MLP neurons of a small language model. Each row is named by its layer, matrix (up: input weights) and neuron, and shows model dimensions 112-207. Each number is 50 + 12 x the weight over its row's rms, rounded and kept within 0 to 99.
Before each neuron's rows, "fires on" lists the tokens most often at its 100 highest values on Wikipedia text that the model never trained on; "fires after" lists the tokens most often just before its 100 highest values on Wikipedia text that the model never trained on.

fires on: " |", " for", " pen", " goal"
fires after: " —", " 0", " ", " 1"
L4.up304:53 29 58 70 32 65 61 46 33 52 62 58 57 60 64 64 38 63 46 51 78 45 78 50 48 57 40 29 58 49 29 64 52 49 40 47 35 52 53 40 65 57 71 34 55 55 56 46 50 62 60 60 55 59 62 62 58 58 48 31 58 46 56 71 57 42 64 44 40 36 52 36 64 63 49 58 53 42 34 51 65 69 38 45 71 50 78 44 41 57 46 51 53 48 30 43

fires on: "\n", " r", " %", "-", " \"", " ("
fires after: " |", " a"
L10.up863:49 52 52 44 62 51 56 27 24 30 44 61 54 50 21 49 52 52 58 59 22 61 55 50 47 49 53 24 65 33 45 65 48 60 52 43 51 53 63 48 72 39 60 46 54 41 53 50 36 61 54 49 44 46 34 54 43 51 60 63 60 44 49 43 46 39 21 45 43 50 58 45 40 52 58 49 40 57 71 60 46 54 57 84 44 50 38 50 54 76 37 56 33 69 17 70

fires on: "\n", " York"
fires after: "===", " in", " New", " ===", " ===="
L5.up992:52 99 50 50 32 46 62 46 48 50 43 44 37 49 65 41 46 48 40 68 52 56 53 39 43 35 43 29 61 83 51 64 42 39 51 60 65 36 41 47 47 46 31 40 64 62 58 58 83 48 42 37 70 44 39 48 33 63 23 47 49 40 51 62 47 46 46 43 65 43 23 59 65 58 53 37 26 77 44 54 43 67 41 47 37 47 49 58 68 71 39 28 36 50 41 59

fires on: "P", "S", "est", "L", "W"
fires after: "\n", " Mc", "==="
L6.up781:54 18 53 53 45 69 38 46 58 50 55 64 56 48 65 42 26 46 53 56 41 31 47 44 54 78 46 65 48 51 51 48 69 49 64 66 35 39 55 48 31 53 62 64 42 64 49 61 49 43 43 61 29 32 43 50 34 86 44 27 38 45 50 47 61 58 52 59 58 43 43 43 58 45 33 37 57 65 53 64 68 50 51 47 51 48 43 66 48 54 41 42 55 56 41 27

fires on: "\n"
fires after: " |"
L2.up206:58 49 49 57 49 55 72 60 54 22 57 64 38 40 52 54 81 61 75 57 61 36 66 54 56 53 41 50 46 42 44 38 59 40 35 40 50 57 42 49 48 44 47 33 43 46 79 56 33 49 38 50 45 64 55 47 38 48 38 37 30 48 38 44 37 53 64 37 53 63 28 54 55 60 46 75 52 53 46 51 48 47 52 66 40 47 67 39 68 75 47 52 76 73 55 59

fires on: "\n", "p", "o", " de"
fires after: "\n", " Bl"
L6.up86:46 24 49 48 48 53 36 62 80 54 62 31 50 46 52 50 53 29 51 41 18 55 60 43 54 34 15 66 36 49 46 31 21 36 33 52 50 32 37 52 41 50 41 70 30 29 36 28 59 50 68 69 47 34 57 43 64 60 46 33 45 62 51 49 43 60 40 52 41 44 48 47 44 45 48 43 24 60 56 45 54 41 63 66 71 47 45 54 39 55 45 56 50 42 63 53

fires on: "B", "L", "ar", "J"
fires after: "\n", " \""
L5.up400:51 39 41 32 50 72 46 42 49 54 56 40 55 56 29 59 55 49 53 71 54 24 28 63 41 41 46 49 60 53 54 46 60 49 48 62 69 67 38 50 44 41 49 79 25 45 23 57 74 67 55 26 35 30 37 73 53 61 43 55 40 40 64 60 41 73 54 50 30 56 51 53 39 26 59 46 60 67 36 51 57 40 57 62 39 54 45 35 51 35 37 39 47 44 38 47

fires on: " |", " in", " to", " on", " followed", " of"
fires after: " ", " 0", " was", " has", " were"
L5.up553:43 60 43 72 35 75 57 50 43 51 68 67 13 54 24 59 62 77 51 52 67 39 59 30 38 69 46 60 46 58 52 57 44 43 71 49 41 66 32 50 45 46 53 50 44 43 42 39 54 45 31 51 32 66 30 58 65 46 35 27 32 12 67 68 39 45 51 53 55 38 42 63 45 45 55 74 66 54 53 46 66 47 31 49 46 38 34 38 69 81 63 55 45 49 31 46

fires on: "|", "el", "isc"
fires after: "\n", " f"
L11.up253:60 33 61 44 57 63 57 41 56 73 39 70 37 57 60 37 70 31 44 45 52 49 50 67 43 52 41 41 47 60 11 46 49 47 60 56 51 46 47 52 59 56 49 53 39 38 48 65 58 52 60 63 40 60 56 77 49 54 47 22 62 71 40 54 68 55 39 64 31 34 60 55 26 54 34 57 53 60 53 47 47 74 41 28 47 44 50 36 44 42 66 57 60 46 42 67

fires on: "A", "T", "B", "I", "L", "R"
fires after: " R", " P", "R", "S", " (R", " (S"
L6.up584:32 26 51 61 42 53 46 52 65 29 54 39 42 33 26 36 54 38 41 63 32 45 51 56 33 61 74 34 45 46 55 35 63 40 50 38 30 46 44 61 50 28 66 30 49 69 40 46 57 51 65 66 42 53 53 51 47 48 49 20 43 43 38 45 42 64 46 58 64 50 49 46 81 64 38 42 44 44 36 38 54 54 63 65 37 61 55 42 46 64 74 45 30 43 56 46

fires on: "\n", " The", "The", " \"A"
fires after: "\n", "|", ".", "The", " The", " |"
L5.up334:42 39 44 53 51 52 50 51 55 43 48 60 47 64 52 37 59 49 82 34 32 34 55 52 57 49 50 50 68 77 50 46 33 64 63 46 53 57 65 56 69 63 57 45 76 44 68 31 25 59 65 66 55 60 58 55 45 36 48 54 59 46 48 65 26 70 46 51 46 62 59 64 59 33 42 68 31 49 38 42 48 49 74 64 58 13 22 69 49 51 38 66 55 46 53 46

fires on: " |"
fires after: " ", " 0", " 1", " York"
L5.up546:62 57 50 58 49 45 68 52 54 48 55 39 47 50 48 48 76 49 51 49 62 76 41 44 35 53 18 50 31 49 32 64 61 46 59 46 28 46 52 39 35 69 46 53 47 19 63 60 73 57 40 48 47 69 34 49 76 46 56 39 44 54 39 44 49 43 52 29 57 61 44 36 51 67 56 40 71 51 39 36 39 40 40 57 51 70 39 38 57 48 47 47 58 29 48 47

fires on: "A", ".", "F", " A."
fires after: " Z", " Q", " a", " R"
L6.up540:50 40 54 56 23 27 52 52 35 41 41 60 33 54 55 38 38 45 74 55 40 42 45 52 28 59 60 36 53 47 49 23 72 42 46 45 46 51 68 56 42 59 52 38 45 58 36 52 45 35 42 59 60 63 43 56 54 52 67 70 58 61 73 58 42 63 58 57 53 63 54 45 59 54 46 33 65 29 45 29 41 51 42 73 59 83 32 69 47 46 70 78 44 63 36 60

fires on: "|", "2", " (200", " (197", " (196", "-"
fires after: "\n", " (19"
L11.up443:46 49 28 43 54 48 54 61 37 50 23 62 58 39 42 59 46 28 46 57 46 28 71 34 62 65 61 50 60 41 43 43 36 72 51 29 49 42 46 56 74 56 45 41 42 57 54 43 55 52 53 64 42 35 46 63 48 39 57 42 60 46 66 47 19 63 49 45 24 42 47 78 63 48 63 64 65 58 40 28 54 64 63 16 57 12 37 57 50 35 71 53 52 47 47 58

fires on: " In", "In", " in", "|---|---|---|---|---|---|---|", "|---|---|---|---|---|---|---|---|"
fires after: "\n", "."
L4.up11:50 37 38 54 52 38 57 56 47 56 47 54 34 34 39 46 52 50 72 75 50 39 45 66 28 68 76 54 50 49 63 29 51 46 26 72 48 50 51 39 61 50 53 19 66 29 33 50 53 48 55 64 52 41 41 35 28 37 48 22 65 52 51 53 32 57 48 52 48 39 46 60 52 49 57 36 45 63 47 47 47 37 54 45 34 46 51 71 53 44 60 61 44 61 53 63

fires on: "|", " |"
fires after: "\n", " Party", " Year"
L3.up70:57 55 39 36 67 39 26 58 50 50 59 44 52 55 38 52 38 56 26 40 55 74 50 37 45 49 55 53 60 37 43 63 40 34 39 43 55 48 49 64 64 40 66 43 36 53 22 68 56 64 53 73 30 34 46 68 44 57 59 45 62 32 47 73 48 64 63 38 54 42 49 48 50 37 70 42 31 55 41 42 70 79 66 34 47 48 56 55 48 50 49 36 50 47 65 36

fires on: "J", "P", "G", "O", "N", "."
fires after: "\n", "\"", "/"
L5.up718:56 20 62 47 51 83 37 51 41 33 64 68 44 50 64 44 31 44 54 66 58 25 48 56 41 73 45 65 55 50 54 44 60 56 42 42 46 30 46 45 52 56 44 49 49 63 57 50 61 61 70 49 54 56 41 61 34 70 37 44 52 39 53 56 56 65 59 57 66 37 49 42 35 23 36 36 24 63 56 48 51 47 47 57 35 27 49 58 49 56 39 51 65 50 40 25

fires on: "G", "M", "CA", "===C"
fires after: "\n", "CA", " L", "N", "==="
L2.up809:66 41 70 45 45 70 40 59 64 56 62 53 39 52 56 29 08 43 53 35 71 42 61 71 38 56 39 48 51 28 67 50 69 50 47 50 36 38 38 42 28 50 57 48 45 54 42 34 41 67 55 53 49 41 33 48 61 63 57 17 40 43 50 41 50 26 57 37 66 50 53 74 63 33 53 51 49 49 38 43 51 41 65 52 47 25 55 50 32 51 71 33 87 38 29 56

fires on: "-", ";", "o,", " Pl", "od", " genus"
fires after: "\n", "ha", ";", "ii", "il"
L3.up559:44 35 23 51 40 41 54 53 57 48 39 40 42 45 41 50 57 48 35 70 34 66 53 40 77 43 33 68 55 53 64 39 56 64 55 39 51 66 62 70 44 84 53 51 77 40 60 46 36 45 53 73 54 27 43 69 68 62 38 38 40 45 62 55 39 48 55 54 62 49 37 29 45 51 51 50 42 53 42 61 52 62 49 62 45 49 64 49 29 45 58 54 71 70 52 48

fires on: " |", "-", "O"
fires after: " ", "\n", " SC", " ARG", "P"
L11.up745:63 30 59 41 40 72 48 15 54 69 59 60 53 39 50 63 70 52 58 56 45 47 41 40 46 42 54 63 52 59 43 48 58 44 55 62 58 43 60 44 37 42 62 52 52 55 32 19 69 52 36 51 31 62 56 74 52 48 65 48 54 52 40 25 51 59 28 45 67 71 47 33 57 63 27 34 69 65 53 77 58 59 44 51 37 46 46 58 48 59 58 39 55 39 54 52

fires on: "-"
fires after: "\n"
L2.up536:60 32 55 63 71 40 53 48 45 48 65 79 49 54 58 60 63 33 47 72 43 44 69 55 47 58 54 65 60 54 51 41 35 58 66 66 61 30 51 62 45 68 36 47 52 44 50 55 35 61 28 39 30 61 55 51 52 33 26 57 37 72 55 53 42 25 72 58 45 59 52 32 56 34 63 54 41 77 33 45 63 61 43 58 49 50 72 55 77 59 63 37 33 59 57 57

fires on: " War", " March", " %", " Votes", " Field", " Mar"
fires after: " |", " on", " the", " in"
L4.up535:48 49 45 69 61 47 50 49 45 55 33 58 53 46 60 61 45 33 66 47 72 55 53 63 37 59 62 32 53 49 45 73 41 55 50 55 29 63 55 43 35 54 59 51 33 42 47 41 64 47 40 35 44 48 19 50 66 39 65 30 51 49 57 56 52 56 38 50 48 45 47 47 43 48 49 79 38 60 58 54 61 58 78 55 49 49 23 35 58 35 36 63 59 46 51 53

fires on: "S", "A", "G", "F", "I", "B"
fires after: "\n"
L5.up692:45 46 54 22 53 51 60 43 52 18 57 47 57 88 71 45 48 49 55 73 39 35 47 33 42 41 38 50 50 54 52 33 53 49 38 52 52 41 35 54 38 65 73 41 49 53 38 49 31 66 63 66 41 57 41 59 48 56 42 45 35 47 77 58 57 36 42 44 57 48 45 52 51 45 32 50 44 57 44 53 61 54 44 56 35 40 60 40 66 51 38 35 51 63 53 39

fires on: "\n", " |", "1", " to", " under", " a"
fires after: " |", " $", " "
L11.up164:59 64 69 48 54 43 72 63 14 60 58 62 59 56 47 43 34 31 43 64 56 64 58 54 61 58 41 30 23 46 43 59 53 47 42 64 65 55 60 59 51 53 44 41 43 61 29 35 44 48 37 51 46 50 53 62 51 55 43 47 41 35 55 55 33 42 45 50 31 51 29 61 61 53 52 70 61 68 16 27 80 51 59 49 48 65 49 53 62 55 63 48 72 41 32 60

fires on: "|", " |", "\n", " in", ".", "-"
fires after: "\n", ")"
L11.up356:63 50 61 68 41 53 45 44 41 47 47 57 30 59 50 47 69 37 52 48 41 48 37 47 53 45 56 69 67 34 37 38 61 53 54 76 45 42 28 39 58 64 74 49 32 60 53 73 61 41 66 53 44 59 31 46 16 81 47 53 57 26 56 68 70 77 50 44 56 41 47 50 59 52 61 24 40 51 53 28 71 57 52 40 48 56 51 52 33 56 48 59 58 48 48 61

fires on: "\n", "r", "l", "|", "ft"
fires after: "\n", "F"
L5.up787:50 61 51 55 62 43 68 54 33 35 31 36 46 50 62 50 48 63 69 57 42 73 42 38 50 50 54 45 51 40 58 31 38 45 54 67 42 55 45 34 55 37 45 56 51 29 56 35 75 47 85 53 22 55 68 65 50 30 26 41 45 34 44 61 42 69 37 58 26 70 56 70 20 42 67 28 47 59 77 47 62 60 43 64 66 44 57 56 43 52 65 59 59 48 47 50

fires on: " the", "\n"
fires after: " in", " of", " |", " for"
L11.up147:71 60 55 61 31 39 33 47 56 49 36 48 44 48 69 63 63 51 57 61 52 31 47 49 39 47 45 59 55 63 58 44 69 20 66 36 57 41 69 54 48 61 29 22 58 29 53 67 48 62 37 67 33 54 69 44 55 60 68 51 46 69 44 42 48 51 35 32 57 51 38 41 45 48 39 46 49 34 49 58 44 51 48 37 40 50 43 47 83 17 65 46 40 61 55 59

fires on: " a", " the", " an", " their", " of", "="
fires after: " as", "As", " As", " with"
L6.up99:50 49 63 58 47 58 58 58 35 50 35 59 41 73 56 51 44 44 59 43 28 42 43 52 58 65 37 55 41 66 53 57 54 53 66 53 48 50 52 70 58 21 65 48 64 59 48 48 35 71 53 48 48 42 55 69 54 53 38 58 53 41 64 49 49 72 60 51 41 55 26 54 52 46 46 50 60 63 61 29 51 69 45 60 49 33 47 50 49 55 62 41 54 47 26 39